Weights of a small GPT-style language model, trained from scratch on English Wikipedia: width 384.
MLP neurons of a small language model. Each row is named by its layer, matrix (down: output weights) and neuron, and shows model dimensions 192-287. Each number is 500 + 25 x the weight over its row's rms, rounded and kept within 0 to 999. Numbers have three digits each.
After each neuron's rows, "fires before" lists the tokens most often just after its 100 highest values on Wikipedia text that the model never trained on. A number after a token or word is its count.

L5.down1342:504505479472484498444504496505503544497467472558505491474500476514512480517545542513536491516509535494531491490513497480484499495488479497469506482478515528530469460501499520455444513492529499486474503497510498534525479481503473508533502438524482490493482492485477482494527468474496523552
fires before: ", " 25, ". " 8, "is " 5, "\n\n" 5, "ce " 4, ": " 4

L7.down1112:487495481497512504512466513485497528478509520498542503471506539452490474487491552490496506479482515480500492479468537484517534505467476478484480457517517546483504498517507527528479490460509475468464500498524510497494514523506494539489495473547502514496514522502529517517471491517516514530
fires before: ", " 33, ". " 13, "; " 7, ": " 5

L5.down503:499520504492478483482473508501462508514488456510455466484441481558550475517521467526528504475531491492483526518510486488487523497504516488471491494487529560500493515540514525515492483515477494505524522471521541506509495471431464505444496488491513462514512531496505494477521482509493508531
fires before: ", " 26, ". " 10, "." 9, "\n" 6, "' " 5, "\" " 4

L5.down1380:500470465472495490457456498510552501478494486507477511510466511479536540491509494485511527485477519494526480496528499486546512488522482523485512529501480533468501489493508520490510485495513535489481538460462507531493510491483538459483524506503471512514549457473540470477449480517506488475
fires before: ", " 36, ". " 26, "." 6, ") " 4

L7.down2171:488501549498504498481477503494497476464512552492527449536510521498507500494511485501536470505478506530542525513473544475508497482495523513483443460535494497495482510501457521502486513477477529463528484509505470518537491490525469488494509528526509519489523480506452486499515492528506511500
fires before: "\n" 58, "\n\n" 35

L7.down1225:496505452484475475517481474500503519529455471534495530487486502473509477523523486507499524528484527486435477493498488531482504477464545500483496463493493500476489514473489509500501485550489488498472530523507476512528531502501511481491528456485496490491478505526531525462500525534513450476
fires before: "a " 26, "the " 15, "been " 8, "an " 4

L5.down273:486522511492508453465465524506512482495537483510531475482508513460482459532506487505520511496498457511522512529441483481550477503505521492445477487507485519520518504518458523507518560481493481555531485565457541493532512428496517501531479465502499490481493490468508514507483476488468475501
fires before: "===" 15, "=== " 13, "==" 12, "== " 9, "| " 6, "= " 5

L7.down1920:480509527555479497513525559477511479518539521494476512520480495513516502495532497516497498523461542512502502498523524516487526529484503510502515507474473490494506531556530476531472532508489537440517473527476509513510517473511486453526511487503517471521489490496497501494461510508512530509
fires before: "| " 62, "\n" 14, "|" 11

L7.down1338:493453519522451500479514493483476508485465498498472497483510576513519524464500498496477508501482528498473477492470522486484517530503565456520489491437471508513529490508522488520530460540516501553510464463446565518542491475517491487492525468511473525501529539482499542508443506534489521542
fires before: ", " 35, "–" 9, "s" 7, "s " 6

L7.down333:506483476507459468497497473517505518473484477499451486532453433486481506518467511542508471521472524507480465498510490545517474531542487470498490526515520497531520494501503517491524502482521537496491477488522496503524462501514511509476505531492517510500435503506503503534509505498526548508
fires before: "| " 29, "(" 14, ", " 11, "\n" 7, " " 6, "+" 4

L7.down2107:502534511544472465497512476530497512530482512480477517538489520493487548478487506515528498506519466540466481488492497493477535485528500520509535495511472513506477497497501504500509523461546483475447477496516523477505506452474503488484491540458502501493521480486496552515463501472505490494
fires before: "| " 41, "- " 19, "\n\n" 9, "\n" 8

L5.down1897:501516511488531516562472476490520478466494467495491452522533520483463530530493501498507521473462501509500540509491532503518485472474501486488510479497496508502512512491526489498502528499491502476524530510508519516552489501527518474524523533558526507470495517490509488495455517520469506511
fires before: ". " 35, ", " 35, "." 14

L7.down772:486461452482525506524505454513476472462546506495532484475558481483473500472477550497535495500518478529509506498502499455486493479500490538510483502484526509526468498506456487511519482508536521497474506497501488506499471474530511490519531461485485476473486502513500520515519481515499483512
fires before: "–" 17, "; " 16, "." 14, "," 8, "-" 5

L5.down481:533506442498545469511501515482501480528501473483481511519495480501497509492492521472529500530469477516470509469503502470509487472530528513480518516492522505500452510486518489527486532424518485509492531515494479558451473475501511499482478527466482469472537493483461538490519496493502478464
fires before: "- " 46, "| " 26, "Nar" 5

L7.down846:488482478478465503549515532493486543489513504519485508497511490543490488503478534504461500503459476530495475481469529501510512491515508481508466524495519511510489471502473523529457486542534507524533526480495456508455511506459494493522491492529514484488484515496519517510496482453498507494
fires before: "the " 52, "a " 4

L5.down1600:526500515467507540521512480483505521492527486469474474482511519512485512506500480459500487496499503517524487486521486505493516487520489470473525508508474517535519501541518502503529532507486506509495542528500526500499439499434511449450509500529502518514506534522473511498536495538525487487
fires before: ", " 31, ". " 16, "." 9, ": " 8, "(" 4

L5.down854:524459552550545472516482511495481510494530491464490480527505511498529522492518509508468497494535518471474469466485467458547483503482519509506469534480532468494521550504544482536495502493526546527458470524502495516518464518532490497523489530497492525543467524494532507484505488501504520509
fires before: "- " 53, "-" 6

L5.down1838:485479460536471508508528476526490514514484497509479507530549486533503469525515482549476517472472499528488517463536502519491481507499482495502461512525448462497530496502545531487475513497495528486512489531515470482520531497462472536474443522510512510450505526482488478466513531531475530527
fires before: ", " 22, ". " 11, "." 9, "in " 6, "==" 5, "of " 4

L5.down1222:517502543498480471500533541508494520494495510506464449488521512545529515490474547533547473532475471540512490503496446498539477521537516503496521502526472543506479507489470499499492514460538476518458499479474512533530498501526504503501514465492419509519507500488501543516461494522498521482
fires before: "\n\n" 62, "\n" 11

L7.down1734:477528529468503494509493486485509499475525519485518474505454532476489514455512474539499491479491469519500528500468518490474493504515497489491479527495465479529506484519475512540478497414505482485505490502530500513495506495507452532461514489538496507516505495510498482491453506473486483517
fires before: "| " 64, "- " 9

L5.down1918:468495514491549488502568470530498454503514524513510454487498476542543513521511503520496558505545498543524455504480534503507483514529520487537493504443538525515487497472521499509504469539486505494495482518450464494498531490476502498499499483512509535512461480491495474506530473523479451466
fires before: "\n" 33, ": " 23, "by" 5

L5.down1032:501499511489487522504489492538534482459493490523489463506518506477472523523515513503510460534520471513474500505452467552463507495524492494520460476483503519504474484492496500534465469462489487509512505488457524528499515505489509484502480431487492503490487535510445527541507498533500465493
fires before: "\n\n" 77, "\n" 9

L7.down260:491485495515500490521540465481513515466448564473520521504485478494503495468487439489485491459487466481484537513481470526504537528522513486499510524482461491546492473505484517467485502529504451471481442480443504482520491499491514524526501483495493521546496485523531472510507500521538529525
fires before: "| " 43, "Candidate " 9, " " 8, "Pld " 6, "3" 5, "AL " 4

L5.down1994:456507524511512518490530446482492484425524544508494479518456498500495505431523472555496496463518503519511521489509500449483481491521509496480511522515486520455509511494443473504514500482524508448477453498508526496560497497524461555521505523512512506503509477512515461508476493468484500533
fires before: "| " 65, "- " 18, ": " 5

L7.down282:474505482483476487462501436515557465478530513508451509473540517546494465527521568564508497464451498500516453483475520481495489516477500463501504506490502512487517515536494484481520481565454531498528484492495499512526541512493535532545510506516525491515508516478514442501490547498507481483
fires before: ": " 43, "(" 7

L5.down1963:527500545515478493541492507506452500476508465469477486491483502515489485522529470526508449495478538510489486455492538481536479514515530517511536463486495508478515550496504539491507562508522493482560512548447502495495503502487515506500538499527558498497521497516513496486490499490539516473
fires before: ", " 25, ". " 17, "." 10, "\" " 7, "\n" 6

L5.down2000:512490445518485524519547469495502471518531462481499472499505490505481496486510483505515540463460516478484495455474528523477530519469518514522528545490528517475475431487469521496505505486545489526514498512507492516520468518522524518442520458505550493537475489499518471535469475507521445484
fires before: "of " 41, "in " 7, "to " 4

L7.down389:524538533513517547477504517495521487509480500490506497546513471485471536466522489504493439504447544481508505510453474487488521510483499484510505513488506490489467502523483464512495480472472487449492480517501509469540498528520467515481461461484440489456496480492488488554482535524464486530
fires before: ", " 24, ". " 18, "." 14

L5.down2203:520479482493488474504496468490527496532519487482496532504509516476465471502494527478490477494443489488532465480474507490488525466475478494539492483477477495488540507475477480507503496498517540476500461505562486462549532513497525541486525479532473523481499501486497497496529468490468503532
fires before: "| " 74, ". " 5, ": " 4

L5.down698:477464491482433502500520446494528484473503479515494498502500483553493507497529504500521496524519489529492492484493486530463501475497513522525482511494512499489478497507467492501508445548470506462524473498476522504475545525488546536510524488500517517513456529497512485512501524473495454451
fires before: ": " 55, "| " 19, "–" 9, "\n" 5

L7.down0:537471477513521511514499475500500501498516524534499525548523507505543535471491512505458467495497528495473487495479476512492461545484507455504472525517529485490453472467522529495521498480504453467516430521539538503440480467483479463527505522554464482502522508509512505532508533503472515517
fires before: "| " 42, "the " 8, "\"" 7, "a " 5

L5.down379:554541513438561513506538495496452475470548497450463503477566509504494492463490481493482536468504475512489482499460529466522525515520521465563481519478520503486502470533505481516487410483482509485475521517507503517519459509517523471488511490535470510482509507523493487492475469519483473532
fires before: ". " 27, ", " 20, "." 8, "-" 8, ":" 4, "'" 4

L5.down855:533501548523519509472468512458500533484465543504470489492514488465496499471483473473509460515491538476491473498577549492532561512508534494512499488496491579466467513502555504473504458470482476445533500481490503505475545525518457533511485512528494472474505492497510543497515442508494488517
fires before: ". " 47, ", " 20, "." 16

L7.down947:473478548477521502500492442508490502449503521504504453519562506483518505473514534505544503480502494512518498524464537463502473479501515481487461484551517507504495479473487502516523475496548478474507468495474511491504478494552492512498526499503527521501504514507497492566540529534496496506
fires before: "| " 37, "- " 10, "==" 4, "The " 4, "In " 4

L5.down2147:520470519511544524512499458510506528500509480501474484501495521487490507558508475532517490460506541471500500481542504471467484486494529459470453478503491495505532532511497472501500536489507525494506558520491535489527514496497544497503512516512514495481532532489486551518505443578445529504
fires before: ", " 21, "man " 15, ". " 14, "." 6, "\n" 4

L5.down796:492500500492548501495499474474534502495511468487507466490520524518543502490529480496532503500444480492529522465514504490496502515533459528515488496496514471506527463520517521536464509490479503526509507534522579518575504487485488499452495468507493459546469487487442500525503460516524468478
fires before: "s " 96

L7.down501:487529508509515490498497473479489529488517503533526536494478510519546500566485515482479518493495498512470529529511539529478459495517521523507473450479468443478501494493478474492490545539512496489493460508530532506545525497522510499495505490530499514502482503515474523503498488534475489488
fires before: "a " 42, "\"" 6, "by " 5, "in " 4, "an " 4

L7.down202:490515504470512514464498467495518474487498493483496521496478505481502495484517474524514482460494506522516541498438545468488487529531518505475479462512471504505479549498484475494473518473530522472512475493528494509511536473520502511489479504477516525531514508534516465505520523479514527516
fires before: "| " 50, "- " 6, "The " 6

L7.down1026:503508540478488516499505551477500483481527530467469472533457498476513501459517498508534507514497508517494529493499464501493510491488474477533482473514491486469480485530534496533478472452496485483503470505475508524523470480485496470478522483550504555533489522510491492457490482439505491505
fires before: "\n\n" 67, "\n" 4

L7.down1749:487532471490492557544528478462468507488507502501494516517509492515486477461498524504559492472533498497527516497509470522492466506532519499476504451457468475503520513500550475494500434513498501500523491477529538500526495477463477491572456501504467508492506540520492543511461474499509518498
fires before: "the " 40, "a " 10, "his " 5

L7.down311:492509497545516446489538510475463456521526516461499504507476492458492455465513509516522454497489492536490508506426530539511538495498515530469528496463505519552506475495526586505507526457503510513444477538511497501489491509492495455498534515534522487485508489545488450513469534506513519510
fires before: "| " 82, "|---|---|---|---|---|---|---|---|---|" 4

L7.down179:518491503472503477473524492517508538527478470520496486515500478502492524492518489540489533510486507500515497467525497518497479487509520443511470482475479574484554466502521519500519483448504498516515486496513479468459503476503490513503491439520500491517471508464467526540555523507523507476
fires before: ", " 40, ". " 10, "\n" 9, "; " 9, "-" 6

L7.down2136:504462553524446516470493499497466465533480499494496468506492460515479476495479446510479514491564492478534482516496517515547465510511475497533494481504464528488486528524509481506461491505503527464517496551482516525503486521494509487515531500498504503512505553488466505473454502513493534507
fires before: "| " 30, "that " 8, "by" 7, " " 5

L7.down466:502527524496502466507514473498523480499513489505537503515498490508490520484515501520504463486505513483506524514481515471507483489514515511513500510527492549527464546464485501517515500473514503507516465512537501497527471485524449496495485530506517495521513474513497482471501506512506505508
fires before: "\n" 31, "\n\n" 23

L5.down944:490526502475525536503498512487505505472481516547526476526480513462538503489493522489503505462518457510528477474485494448508519506432541496475451510484490530503489513500467490472511531478520496503520450554494547475548505477516508505483474503483536511522522524489485541521495500495483485519
fires before: "==" 17, "=== " 16, "===" 11, "The " 6, "== " 5, "\n\n" 4

L5.down2035:487511501489490439537480501507513455472481478478486533512473497480527512517531524488512510486482486486542517454447477491514527530492524485531512507465538529500512485508490510519519540462485496488546527531499535532505455456469551505511477477527522512527523499539480489524517507511474475512
fires before: "\n\n" 43, ", " 14, ". " 9, "\n" 5, "." 4

L5.down1550:539516476499495456504540502458493525507508544496534489494483478529482467469505528483520526496492487485534453485478511498505497515479513515574501483474504470468494468490515460507499518484475509530529469490473520503539518518485503507498501456537540500520461551486469494462456503518495528495
fires before: "\n" 56

L7.down476:431476474476521513509513508494542527432559502547465507500491509540479526507492492525521510480482523504505504508495514470507476493521452532471505529458479474457526479517500527490503438478518479564509492513531472523495496481482516503513500480546482516502535520498481532553523492442507526456
fires before: "the " 39, "its " 6, "to " 6, "her " 4

L7.down424:528478497530495548489502509505521460497513517496480498487547555521490516509486517479544472492547514502484524477521509493499523466541500516479511527485514538485486504522548521511474519462515456479488509534491516507520509504488517527506480465535517455502470480448538493488479484520477470537
fires before: "\n" 28, "\n\n" 19, ". " 12, ", " 7, "==" 6, "." 4

L5.down1106:494479530492513512450532516518487490470550488493503457486513460487473507515464521494514499501478420511504483481505526463478512504507513537551503462479549514540495495506491512506530547469501493514514479514451464549465499483517478504450512451544477509519496484464498496524455472512534458465
fires before: "\n\n" 76, "\n" 5

L5.down435:520497518496553507499502492498510534496494473483507456487476501513515490482484511480496497466482546508474476494475509525502498446498493552462460469485499516504519525497498540510452512490531517533509448538474495511511526497581460474503540488526476479493489526494471531516494483514476509480
fires before: "- " 61, ", " 11, ". " 8, "." 4

L5.down733:446490492519516559516526461535457500494479474505475520514487478492481505525496507465488492508464484521464485476510473532524467500495560472514514530491513506526452525531523496470505502513528501525506500522493476518534505554514504505486525524486494476447579507518483476522472497500465503480
fires before: ", " 33, ". " 21, "\n" 9, "." 7, "' " 4, ": " 4

L7.down1759:536481545518529501484509492490455488485504462487526475564476543479491478516529527511495490503500551523488497470440528481508531511494473474478457502491529525474477510501483477472500491526476461554445476503514512518499508477509473513518476497522525500484503542530497537541500505514518549506
fires before: ", " 28, ". " 13, "." 10, "; " 6, "-" 5

L5.down2031:542510520505495503458485546508496501505540491489498471511493447451494500538519520511504492502496474499488491508541516508495526521500505526520515465480478486472455504523478487487511542491500466491490483535458484474469508467521515467460466501524451501483471515482495520539427465553540465479
fires before: "\n\n" 85, "- " 5

L7.down1218:456476469526512506516512486452490523473508515469532467544485497500497499445535517471509475526496504506450489502462503541500469442489541495485478478511516482525507533524522511495500471545517509462494539530482513530530546470547512518484530482518501525480484523487469513498468487478489507532
fires before: "==" 41, "life" 9, "and " 7, ": " 4, "life " 4

L5.down498:531531498481485513501484519474553507496493471507500520515502468486461514506500497494523506479501539525509488476463490525506523524517514540501523500487493530504510490516442526501513492501482451527510551506483491502488497473566495490518491456556486514465494515507547491506458514494501492498
fires before: ", " 41, ". " 14, "\n" 9, "." 4, ") " 4, "). " 4

L5.down1961:479509514506476458509520511523501479511478474483486519473487491502504506531514506531502512516502544484493498520493487553521435480544534487433510523539474484517504477503516514465490506529479508483493499523518458498533529490524514535430520547513472527522566580467477556512471515492463560520
fires before: ", " 31, ". " 13, "\n" 5, "-" 4, "===" 4

L7.down2152:473466537542505466487518476508475543534500482469510513509548430547546523495522498531532481488542515507461483481505518489501453505519502474505482456493493490513515504441480544500517461538462480480512555484447519492523548496540522482481482495506492471501468485509488537495522458516497446509
fires before: "==" 33, "in " 17, "and " 5, "on " 5, "life" 5

L7.down1827:529508496516510467490511513448514495474543526518492536529513538511498527461471476514490492486477501529504465492518523512534532507519538515522505523480485495492522516543509460492528483514545536495533547481474526553539521533506468506485515506497506473530484462510505535501512477494509476519
fires before: "| " 27, "\n" 21, "\n\n" 16, "- " 11

L5.down224:532498515543431539515516433516574459466496493463488473448507514527488488517501483504474491478483523539484482507516492529518500537479521492451507456481485482532541525486508478487525507489522508513530493488515468497467548497508526515440522504547496510514513493501518505494526517515501478483
fires before: "| " 57, ", " 9, ": " 4, ". " 4

L5.down817:501485485488498490527465503542444516522554493476499496547510448523507525490517514464498525492469493501477535456477495515462504496480519554484542498461490534456473530525455500494531479510508533497520475491504500499476502490501466491542531498504507519517509482512458489477498521508537526495
fires before: "." 33, "| " 29, "|" 16, "\" " 4

L7.down29:473521470527470548465489532478520450495441505489541518491454518493492555539479536515493502497515481537520513474509464485502522473499489477516524473441490485527506523514469482535464521459515513506520438531493481518518533501490501507497522471492515475547495538506511522520507471505523478500
fires before: "\n" 59, "\n\n" 10

L5.down332:539523474503506508495504476457492506445547507443508468545553506481472506511485456495519510500523471522495522487500487475557494524514470494498491519495498490498470501521515525552502480507492457524524521449502522505547503487469493490535509492526458500488518513518488471560489461521485475486
fires before: "\n\n" 61, "\n" 26

L7.down1372:497511544516516483474494466515496530483507447495520468510483508467474445528503453488496406481478508486509488515471563470492483476523481514490429519499513502482512470499483474506513498530502497496528472499489477487490493479494473491493528506527490505510487440501481481492531568462502507499
fires before: "| " 51, "- " 11, "\n\n" 6, "\n" 5

L5.down1794:478489538531513492473488515548479539471513492515479544498505539479455499511487505436481506493471542478495479460510479471522533505543470476453468503534517503486507548529558467506556521496533487525500519484513502458513461509508483473521488482507515524459514530561464499498493473500490537486
fires before: ", " 31, ". " 14, "." 11, "'" 5, "==" 4

L7.down659:497537551489503572479480480495511477451501502464480481561545503502478535476509474521522501519496445513501497480464531468494476516481515502525508454535510541523518508519410512504498468495535529482500485477490487492481495534517466473516515517479523506508480532474515476550511495505483482520
fires before: "| " 52, "- " 11, "He " 4, "The " 4

L5.down983:497509502480510528490502495518521509441472495498485496498546541463451475516492503516490554470534536519508506464479479479457481565532529489509478539541522513489483535503508502515503475483439519508532508505526535502523536543499488489493495490524477483488551524548524477507505513511502489516
fires before: ", " 39, ". " 11, "-" 10, "." 8

L7.down368:484521491488488498487518518479499502535560508517488483544485494497512486514512491470538502506494452509474534506539541497509508505493513523487495468472491497492477457462532466493494516473520474465505465517499488527533473518488556476493512517514501516515557479502516466486485500527518448512
fires before: ", " 33, ". " 29, "." 12, "s" 6

L7.down727:485505451492452522501520457487484515492530494469537543490535554533494539486517498510522515463520450486485500525496524519521531517483517503506486515499499485508548496498536502527507458477465483497543462540538504501524522479493472450493522526511535538512471500504511478523498483542483476475
fires before: "of " 46, "in " 7, "between " 5, "==" 5

L7.down1984:457550477492456522492489525483489480488478480509482460511506521515477512499514518483491494470505496506490525504539464520512523473486512520531543461477472485504515497513547517512485479526522473502468495513500505474520500523447501495499525462546490547497492498502525507526492539503498524467
fires before: "\n" 34, "==" 20, "\n\n" 6, "of " 4

L5.down1203:490528459511476490486525485529474501451489467541452462494532457513479464502523479517537445534502476473548510526502499507521530511491486535477491504442512474485517493512495556497492481490528484512544499467503497504476518486492514464568539486526511575477522471518510504505496473479502448473
fires before: ", " 15, "\n" 12, "\n\n" 9, "(" 9, ") " 7

L7.down948:491505443451498489471489491555445531498490507461498474495483474506545466504470492499531532531494490530496533530484526497538509476452535515501451490464511514501491508517492484544529495546473490528483502515500538510429466520510507468465519470479471522527461509520457503514494484463529491493
fires before: ", " 24, ". " 15, "." 7, "==" 6, "' " 5, ": " 5

L5.down1960:505520535495530545525502492542544509521519498487491470473497503477476511495491527516517486478522523513444471470482495482533450491483514492506535506482511505496501547484509499538509506494522493547508468535551505521520540486520501520545461500535498515493501508508475492522535487515488496475
fires before: "- " 79

L7.down2015:468489464557470533494519518469486514459496500490507503506480515523499504480505509478519508512486488516528510550515518495470508471520515453502495501428506501485537534517483510521513449513482513487491471519472510548553492503483507512470471477495512496538503498478478482484468491465532495431
fires before: "s " 82

L5.down336:477549504530528524475507519518483515500533489455494464503493509520504450489507546515503484498463511479522534493503506483528476479468514469512505517537530527495497510484507483511493466521526459500516469502488514446564506492465471459504482501482526498572570488503526528508457465459500473473
fires before: "s " 74, "t " 7, ", " 5

L7.down1136:469485550522468478523500499491514480557472479488414500502529520534494493457441476495445477503432514484518502509505517477474533484461533481498563494466521516444493488473483467501482473477505483481527474453477529494523500562497505483517549472491531489517493556479526453507474497484481491510
fires before: "| " 87, "medal " 4

L5.down1393:477458486533474517544519492476534478476508438523518483536497525524531505493536542466541513470487481473495514448515475506503473505565511470497503481490484489515532476476500503473463486460530528525508485452482447477496444504455472538493513499542514488482482514514497502483483462515448492486
fires before: "the " 57, "a " 5

L5.down667:454519525503482463482530458524504484475531497456514518475521498479496523476503497549493544498480459527516510466560501461460502498483511504465514488518490535493521519494547495514486486512527498521474487557506500536554482533528510484542526474507519475510439511493444550495504497489465546478
fires before: "| " 53, "% " 5, "; " 5, "\n" 5, "–" 5, "." 4

L7.down594:496471475500522510490494498498541526475492477559481483505509474531480455514527548523508535508500502513525536495485505507454508512512445492479553508490527483471493520454515506524484525517464454490475482508483468521482526497491517469525485478507505474508521508515507506492502537469476469472
fires before: "\n" 28, "- " 21, "\n\n" 5

L5.down2022:506490461478500500524514491517494537481527492504518481518512470474502500520436533466506530489545503522488497514476522477565461548482485487502501521522511441490503499501521539525533487484542534541490466530546493524579481563478500478525508508546479477511503500526519483504493475536507501504
fires before: ", " 27, "'" 15, ". " 11, "\n" 4, "), " 4

L7.down280:473491522497482504514485475490479487452520506517502474511488493467490514496489472521492519487552531509491527522494490457543486563500491492528499438497501443468506500483515488537525465470523484501468492507578474489491473508473471519483464528499480503513475500531535471495515484522467428488
fires before: ", " 33, ". " 27, "." 10, "s " 4

L5.down1474:497456466478496449534502478496512496500514511520453508469505496504491547510517499477455495482440530491516530470535527517520527502486532485531493486519514473476492528505505528509514457437489508510486516525484487497527514464538516503496475519530490474557483512503513506490510436547522549525
fires before: ", " 33, ". " 13, "." 6, "-" 4, "ch " 4

L5.down470:541479471504518483480475512510495455475540475504510500504465498502536494496516529495520502509460486525467454500449512500528507476497476492499495496536459491505518467480461486452493525549508544526465473485472528529512509470460484490528465470517507455468493533511476459515506509511550481515
fires before: "| " 31, "- " 8, "." 7, "s" 5, "-" 5, ", " 4

L7.down1689:415490511453478510469498551505504472527506523481484507480475529536557532506523459493491507534537530491494480483431479499499519522482487506520509482524489528499481507469498508475528517472527520505458473524481487517451526521465503478485520482537515477524509502499510490492528525473473506505
fires before: "\n" 58, "Votes " 7, "| " 5, "===" 4

L7.down1635:506498529473522532497523492496513504443530503517530451543480514501541477495492454462490481496448461511515489512490547458471452495495519499469477483515477515479484522496437531500491501513499507443501490500501457516527474511516476477506470550533535521500503500481478476505536519517484511524
fires before: "| " 50, "- " 12

L5.down423:522481529562511512524511529510482521457516457510482491559475480496530512521492532462514473471490516528471466491525504509483510517485494450537490469483488528473492529490509514503478533526522503505484520507465483523516523508535482466488504466511488493514526520445460485498508486517456487517
fires before: ", " 36, ". " 17, "\n" 10, "." 8, "-" 8, ": " 4

L7.down2055:500480475491496499515493510530486528521481471456499469502455479453482494498511531502510530517570522571468505537516504505477541489500478478463515516518533529503545465464523506559463518537480507521462491476515479476524500497525506453507524508511519490501468518497542505471450523535490493516
fires before: "\n" 53, "| " 12, "|" 4

L7.down1725:498499480437508456493491501437504503499553475503536527519476536534425470525447475501495527484500457523518458493500498491491497499506504498507501545486472526500507459492485520529480511509512542505465501508529485526478470485486472504473504483492486500481495432503510513477513467477544474515
fires before: "- " 35, "\n\n" 15, "\n" 11, "===" 8, "| " 4

L7.down1252:486521498473526502467501509472502449472492459499480542509521468532466459520504472538480522464493477497471509549487525489449489479435515528523481522488513564448483467481472518503467488464551499527498527484460513482434485487471491491520518491492489478440461484479464450497499499536521534468
fires before: "| " 58, "|" 8, "(" 5

L7.down329:495514489484491525504538500497513520518489537514512475481484488502501516506487488486458501483498502503487509479505489518515533513502483535517515516449497543480478505516447526488491493509478486517524473493520513519523541428459493539431443519532521496483521495509452525489526484506510541462
fires before: "." 32, "\n" 19, "| " 13, "|" 7

L7.down1395:463512470544526498501495483552459529502492529495533474514526547485499534512479519538531524493499539470470482469466525447468453523511491463480492553475510507521539517492496590495536519486496528544473520482460512522498531485498508497496510512470475503498486524475533535551471486508509478521
fires before: "==" 22, ", " 14, "===" 5, ") " 4, "s " 4, "\n  " 4

L7.down1485:481491488560447455490498550455492494519497528531495538541478513484525566485546504496439497510498492528504544487505509463529540505493504491481524512493473487494490520490487496524510508457512490464507542533505497513538524526504520491553507491502475523539486522519496526486440492491502502504
fires before: "| " 47, "\n" 30, "|" 6

L5.down530:541539515491512506495466459468525472552497495513510505536532509465509450459488527458500488482455510495534491518504484509535469535489511477541488473475512542501521558478493507495520515507484484518470529490523523488557505486510556480510532511500529516502471518504509477527511520469480446544
fires before: "| " 84, "′" 8, "″" 4

L7.down2196:527507504501538484530490504504520492496516491498497489465482517494501517487493514544503440490488473445495514500497470487513522528520471494501511491483490492483521461503494488532510472455550521451457472489539470538535569529487509506477495511514513480475459491520475514462469475465449483547
fires before: "of " 27, ", " 19, "s " 6, "-" 5

L7.down1230:485501497510515451548502461474532466509489535499436531517434509513482474490508524473492523510501481494509506488520475518497500523490457510519488522444496523488499488541473541450517487505484504502474504524461518507502531487497440514524478512491493491529514502554481509474502509543511551527
fires before: "| " 38, "|" 11, "(" 8, "by" 4

L5.down600:521510490454494499542504483459509519490495510527542524533508487482462515465523481485533483511506507497526524494523498496545467498506571514501487494497493527511484507524510478491492527500518535511513508533502541503519481532529514474518533470525533494489497514546539531506516462537492434504
fires before: "the " 33, "its " 6, "a " 6, "their " 4, "his " 4

L7.down1369:488500520516542503513442465512522481452493486491490502493509492486474517500501552479489491447510499541508530507521501520529496488519492467478488501526550541501482484554500488474510485469476488488523514509467501490526501487526500517477482481489500451469521490464473514533483497497473473457
fires before: ". " 35, ", " 26, "." 16, "). " 4